MLP neurons of a small language model. Each row is named by its layer, matrix (gate and up: input weights) and neuron, and shows model dimensions 112-175. Each number is 200 + 40 x the weight over its row's rms, rounded and kept within 0 to 999. A neuron's up and down rows have the sign that makes its largest values positive.
After each neuron's rows, "fires after" lists the tokens most often just before its 100 highest values on Wikipedia text that the model never trained on.

L7.gate617,209,266,260,202,183,127,232,198,180,167,147,162,151,183,205,207,154,214,282,272,224,235,203,169,176,159,189,156,197,245,222,137,212,210,241,206,239,175,265,275,143,215,160,158,207,201,204,253,105,198,215,172,221,180,161,246,126,199,163,93,161,195,217,275
L7.up617,222,220,283,151,198,230,213,174,192,221,213,159,211,280,208,190,230,291,297,255,240,243,161,217,175,244,216,193,215,253,90,171,203,131,147,282,217,201,230,182,200,245,175,220,189,175,175,143,114,230,161,225,228,184,234,214,202,253,164,133,146,179,210,219
fires after: "e", "p", "g", "ep", "or", " E"

L7.gate473,165,150,219,194,174,215,220,285,150,220,202,210,168,229,259,223,172,219,228,217,186,283,196,178,136,145,229,105,156,218,236,249,231,155,122,193,213,203,171,182,153,141,226,161,190,144,250,200,151,183,216,213,223,131,171,154,250,183,200,241,139,139,211,135
L7.up473,142,181,160,184,170,280,171,188,232,158,227,165,222,226,139,210,265,171,185,235,213,205,155,179,115,188,186,213,217,212,142,231,230,316,175,104,165,164,109,182,279,190,197,241,196,238,152,196,209,212,226,235,185,180,215,112,222,208,246,195,234,203,288,221
fires after: "t", "f", " s", "s", "c", " S"

L4.gate114,95,186,216,222,190,250,201,243,197,179,240,213,267,237,243,244,236,251,258,219,186,213,168,267,158,191,227,167,225,124,166,238,199,282,229,242,121,206,201,176,187,233,135,209,176,199,230,208,149,234,133,245,247,249,226,212,215,237,180,234,216,233,233,246
L4.up114,164,168,218,189,237,204,221,65,146,206,172,163,213,234,238,236,174,280,218,205,217,104,154,273,217,221,204,226,239,274,186,184,198,155,268,230,202,172,190,140,201,195,216,153,236,180,202,241,184,239,146,190,185,180,298,179,226,212,239,246,275,165,230,261
fires after: "u", "ur", " r", "r", "ra", "a"

L4.gate1,211,135,217,212,265,199,176,262,204,103,266,204,226,228,136,203,202,222,193,289,149,247,178,220,172,223,217,138,110,229,203,144,195,118,198,211,178,209,198,295,157,207,189,261,218,106,141,241,159,183,157,197,165,188,216,192,199,192,196,200,173,223,229,222
L4.up1,165,164,220,247,179,192,213,210,212,229,213,206,176,232,192,213,206,260,181,229,233,208,240,278,193,212,235,162,81,242,188,199,161,223,236,157,144,210,147,159,191,134,198,179,173,208,106,202,150,194,214,258,196,166,127,141,238,144,187,181,213,218,204,219
fires after: "ed", "an", " m", "un", "p", "in"

L4.gate661,244,229,243,212,189,211,139,183,194,193,179,186,234,203,205,208,178,203,179,191,149,224,339,137,265,186,224,226,277,249,214,260,189,155,179,191,157,199,233,202,173,199,227,246,239,184,177,254,125,200,215,162,134,217,171,95,309,194,240,251,231,212,231,165
L4.up661,229,178,172,176,164,141,212,206,176,242,288,186,181,200,191,187,188,151,208,180,173,139,156,197,158,256,200,190,176,208,190,246,226,202,264,177,186,184,275,205,148,190,266,234,160,133,270,253,212,235,258,239,243,163,133,184,179,206,222,174,243,192,215,198
fires after: "re", "p", "iv", "ap", " a"

L2.gate249,211,213,153,264,165,234,159,252,238,184,198,227,289,183,179,163,151,139,210,165,144,261,172,142,203,236,181,167,245,179,200,234,172,114,175,203,156,203,228,237,178,233,107,229,92,230,193,247,170,236,155,183,239,187,248,201,236,178,247,208,193,233,175,175
L2.up249,124,243,186,282,177,230,121,208,164,261,242,190,227,168,193,187,198,225,225,226,269,182,191,253,210,223,232,200,133,196,286,180,257,233,204,207,196,218,209,254,185,241,201,202,149,185,156,196,226,233,208,255,166,257,153,201,222,201,132,197,236,164,196,196
fires after: "p", "re", "ver", " M", " in", " m"

L7.gate245,203,238,166,207,179,177,176,174,164,216,213,192,164,178,214,273,243,208,207,149,174,175,216,238,215,156,219,151,274,182,198,207,191,256,201,209,196,245,210,205,154,173,241,174,172,284,193,239,174,161,263,208,150,225,219,252,290,172,158,144,241,185,162,183
L7.up245,166,233,140,181,211,200,166,219,216,185,232,188,220,168,211,222,178,295,84,255,227,228,192,203,140,197,199,146,198,204,144,182,216,209,216,206,166,211,191,187,142,220,212,252,177,267,238,189,267,199,157,261,226,200,233,225,165,206,216,153,172,265,209,207
fires after: "n", "or", "on", " O", " ("

L7.gate698,173,175,187,218,162,186,232,310,192,221,221,233,144,216,219,164,217,190,183,172,161,192,155,170,290,110,227,170,228,143,278,218,245,123,169,175,259,218,176,242,229,165,232,174,159,188,276,162,189,243,317,177,188,230,205,236,221,264,180,125,220,177,218,214
L7.up698,236,210,183,262,135,222,249,230,238,197,201,170,232,160,215,229,250,231,187,214,300,191,228,224,167,172,245,196,174,138,127,170,231,255,186,97,204,191,189,293,175,145,290,275,163,238,139,230,206,177,230,208,118,244,179,215,263,198,242,201,199,204,226,223
fires after: " con", "c", " Ch", "r", "t", "g"

L4.gate554,144,139,194,191,187,168,187,215,181,233,278,219,196,232,193,216,168,201,217,241,208,156,283,193,222,184,131,177,153,226,217,199,175,161,196,177,182,180,219,173,176,141,284,212,239,262,181,166,220,165,184,220,198,160,228,245,224,224,162,171,209,196,236,234
L4.up554,176,239,165,166,285,203,168,122,183,163,194,259,233,236,206,191,168,158,94,180,214,205,230,229,225,217,237,226,215,204,183,207,229,232,167,237,184,180,209,191,215,173,163,236,211,214,124,200,182,249,150,183,189,177,175,131,199,173,270,222,207,140,231,172
fires after: " s", " in", " a", "ub", "ter", "s"

L4.gate681,220,206,148,189,164,129,160,267,230,267,197,164,199,187,152,232,205,196,212,195,160,231,225,239,227,261,229,137,208,190,212,264,140,260,161,183,191,144,244,254,157,214,206,202,158,205,189,248,147,202,225,165,99,154,200,270,205,231,182,153,275,296,185,230
L4.up681,173,214,247,170,144,196,224,130,149,208,221,152,162,241,211,145,182,178,209,259,280,207,188,149,292,203,143,125,278,173,129,224,223,220,202,199,195,179,221,188,185,214,184,293,219,208,270,171,194,161,215,176,258,153,182,267,198,189,164,198,201,188,168,203
fires after: "t", "g", "ic", "e", " de", "m"

L2.gate659,180,227,192,206,113,185,236,181,190,212,238,152,191,175,270,186,184,230,164,172,191,235,76,182,212,204,232,220,199,218,146,219,255,227,225,244,179,235,180,161,188,156,178,220,148,148,187,172,173,164,212,192,146,270,205,251,212,200,171,159,180,215,279,190
L2.up659,173,218,161,234,225,162,238,188,242,229,205,139,108,170,271,134,212,124,206,200,175,155,161,244,181,163,220,202,184,244,236,198,207,171,276,253,127,274,267,287,183,213,218,199,140,174,244,237,283,153,219,208,210,249,244,187,204,186,225,251,237,215,187,259
fires after: "n", "r", " in", "in", "on"

L4.gate632,194,228,214,243,192,239,152,187,161,201,172,215,236,193,178,179,195,246,97,252,134,201,215,183,192,259,153,169,205,203,204,159,242,142,154,125,183,231,220,222,180,239,221,228,189,245,190,169,195,170,239,157,200,261,167,145,252,179,210,212,151,155,243,176
L4.up632,237,296,206,154,225,250,164,227,189,187,231,194,214,198,165,193,161,224,226,254,157,176,163,244,245,170,186,192,232,186,195,205,238,159,164,251,181,314,179,250,145,204,153,289,207,153,233,240,174,132,218,135,253,237,164,223,264,165,254,228,180,151,106,181
fires after: "re", "j", " h", "r", " l", "h"

L4.gate130,242,162,191,213,225,251,190,200,216,170,272,188,155,208,195,166,201,261,240,217,194,162,227,206,255,195,190,157,198,246,280,210,235,113,182,193,159,200,185,112,185,197,231,210,175,139,188,208,191,90,183,202,150,201,203,178,215,210,145,319,239,220,220,235
L4.up130,210,228,216,218,272,188,170,177,261,197,244,228,237,223,176,235,302,222,185,264,199,162,242,249,158,156,203,130,218,166,170,267,223,312,181,172,187,188,167,197,177,213,224,185,164,127,209,244,201,209,196,215,258,132,152,129,198,194,183,344,181,254,189,174
fires after: "s", " N", "an", " m", "c", "l"

L2.gate264,211,201,200,194,154,240,174,202,231,187,158,204,256,217,202,165,109,177,182,245,190,202,132,234,242,173,257,201,241,199,160,213,237,275,212,215,157,212,219,193,218,152,252,222,160,190,155,247,218,204,165,183,235,274,154,128,214,206,222,198,210,197,182,111
L2.up264,206,139,226,185,204,189,196,231,238,221,122,179,146,198,193,218,145,210,245,230,223,161,179,229,127,185,220,112,257,204,255,191,262,245,151,231,186,230,198,241,219,150,229,219,192,170,176,272,185,238,236,223,138,224,192,237,249,119,128,238,243,220,191,282
fires after: "c", "on", "d", " in", "ard"

L4.gate198,184,228,280,181,181,198,234,118,156,182,174,109,232,194,188,183,196,196,193,234,195,201,155,215,143,223,191,196,237,278,203,326,218,184,318,224,170,236,204,196,101,251,245,147,165,204,156,244,237,172,269,172,175,274,140,188,190,252,283,188,214,180,230,209
L4.up198,231,246,238,230,241,221,202,176,198,239,205,84,280,235,212,190,288,188,168,158,204,227,181,153,121,226,204,224,155,207,207,214,161,164,186,248,146,172,225,162,141,246,158,187,208,242,230,218,227,115,246,166,174,259,174,237,175,197,195,199,152,214,232,170
fires after: "al", "v", "ub", "r", " V", "ol"

L4.gate6,186,220,234,178,206,173,221,227,230,279,186,273,203,169,203,256,248,241,187,181,158,194,188,168,146,255,279,168,223,127,209,208,167,193,121,212,211,215,201,216,174,190,217,144,195,216,142,187,210,168,227,233,206,226,123,236,182,220,236,147,239,174,279,187
L4.up6,172,237,216,153,211,205,138,176,185,257,146,289,178,104,129,217,182,210,146,211,154,247,149,159,234,171,148,173,196,131,112,205,73,195,208,145,117,198,192,188,283,246,227,241,157,219,221,242,192,202,207,230,221,249,204,234,187,253,191,210,154,205,230,225
fires after: "or", "od", "ric", "n", "and", "r"

L4.gate164,246,209,210,208,173,133,92,181,210,143,196,167,191,254,167,198,143,226,251,259,174,186,173,244,238,172,165,194,193,147,185,195,250,270,204,188,214,175,217,201,123,99,253,211,222,148,194,212,224,148,133,233,159,187,219,205,171,188,187,124,199,191,154,205
L4.up164,262,182,176,244,215,164,126,172,201,221,197,237,193,243,202,185,221,165,203,197,164,253,192,266,191,194,208,179,198,148,210,206,171,246,111,215,227,169,247,223,206,165,216,189,189,211,158,175,258,246,185,284,247,182,227,147,162,173,164,219,200,194,202,147
fires after: "s", "as", "ity", "ge", " s", "er"

L7.gate150,169,187,206,231,223,136,229,233,184,199,172,224,251,213,178,130,197,213,206,223,216,200,167,150,195,180,178,172,165,181,109,170,263,265,223,175,175,181,174,174,196,264,202,238,156,186,116,168,290,205,243,138,148,154,251,235,125,199,189,294,103,254,202,203
L7.up150,217,220,246,203,217,240,224,166,212,103,193,161,182,256,180,193,218,182,152,191,152,247,201,221,157,259,160,202,97,174,225,204,164,248,188,165,233,198,233,226,171,147,207,180,160,141,183,161,186,274,136,107,192,132,225,145,161,178,209,239,193,203,191,178
fires after: "t", "an", " m", "ver", "om", " f"

L4.gate555,210,216,231,161,203,210,190,211,192,190,142,222,272,187,122,243,237,220,207,200,126,249,264,241,262,168,180,218,202,128,207,204,181,132,201,137,149,199,119,186,150,224,252,200,194,235,194,198,213,259,184,246,177,138,190,122,255,140,249,126,237,202,207,158
L4.up555,194,199,206,216,185,227,246,247,176,210,222,179,199,277,213,165,173,192,207,154,242,246,191,236,136,172,228,159,191,153,218,169,245,183,199,181,228,164,239,191,180,232,205,271,190,203,185,240,248,213,237,195,194,247,152,144,152,195,271,283,146,185,183,178
fires after: "ac", "il", "as", "ap", "iv"

L2.gate617,187,185,144,205,189,234,212,229,231,151,189,181,246,235,207,198,158,167,201,253,152,225,138,257,207,279,196,276,177,189,218,171,181,183,144,260,143,139,227,165,200,130,236,196,129,278,214,179,220,156,218,183,229,210,206,189,201,162,212,183,174,152,287,180
L2.up617,142,237,140,141,262,290,154,217,214,155,119,167,159,162,170,152,203,229,224,168,256,207,234,209,238,217,194,231,217,236,198,192,223,207,180,109,225,240,302,176,244,244,210,212,198,203,182,244,182,211,226,162,165,195,167,174,188,217,200,243,169,143,246,175
fires after: " the", " The", "The", " are"

L4.gate39,111,266,184,217,225,260,179,171,208,151,167,200,221,218,215,78,102,166,152,206,161,227,220,185,187,204,130,142,122,208,214,138,130,169,148,173,164,208,183,271,168,222,163,192,197,173,136,156,222,189,155,190,190,218,161,234,208,194,182,220,177,213,229,259
L4.up39,172,136,215,185,192,233,274,147,219,208,174,198,178,239,180,201,214,225,221,197,175,133,177,219,219,198,175,213,193,209,170,218,215,281,203,206,150,310,235,196,150,236,181,205,237,174,181,154,205,165,129,167,154,260,200,285,217,236,201,157,203,160,186,218
fires after: "ig", "r", "x", "re", "s"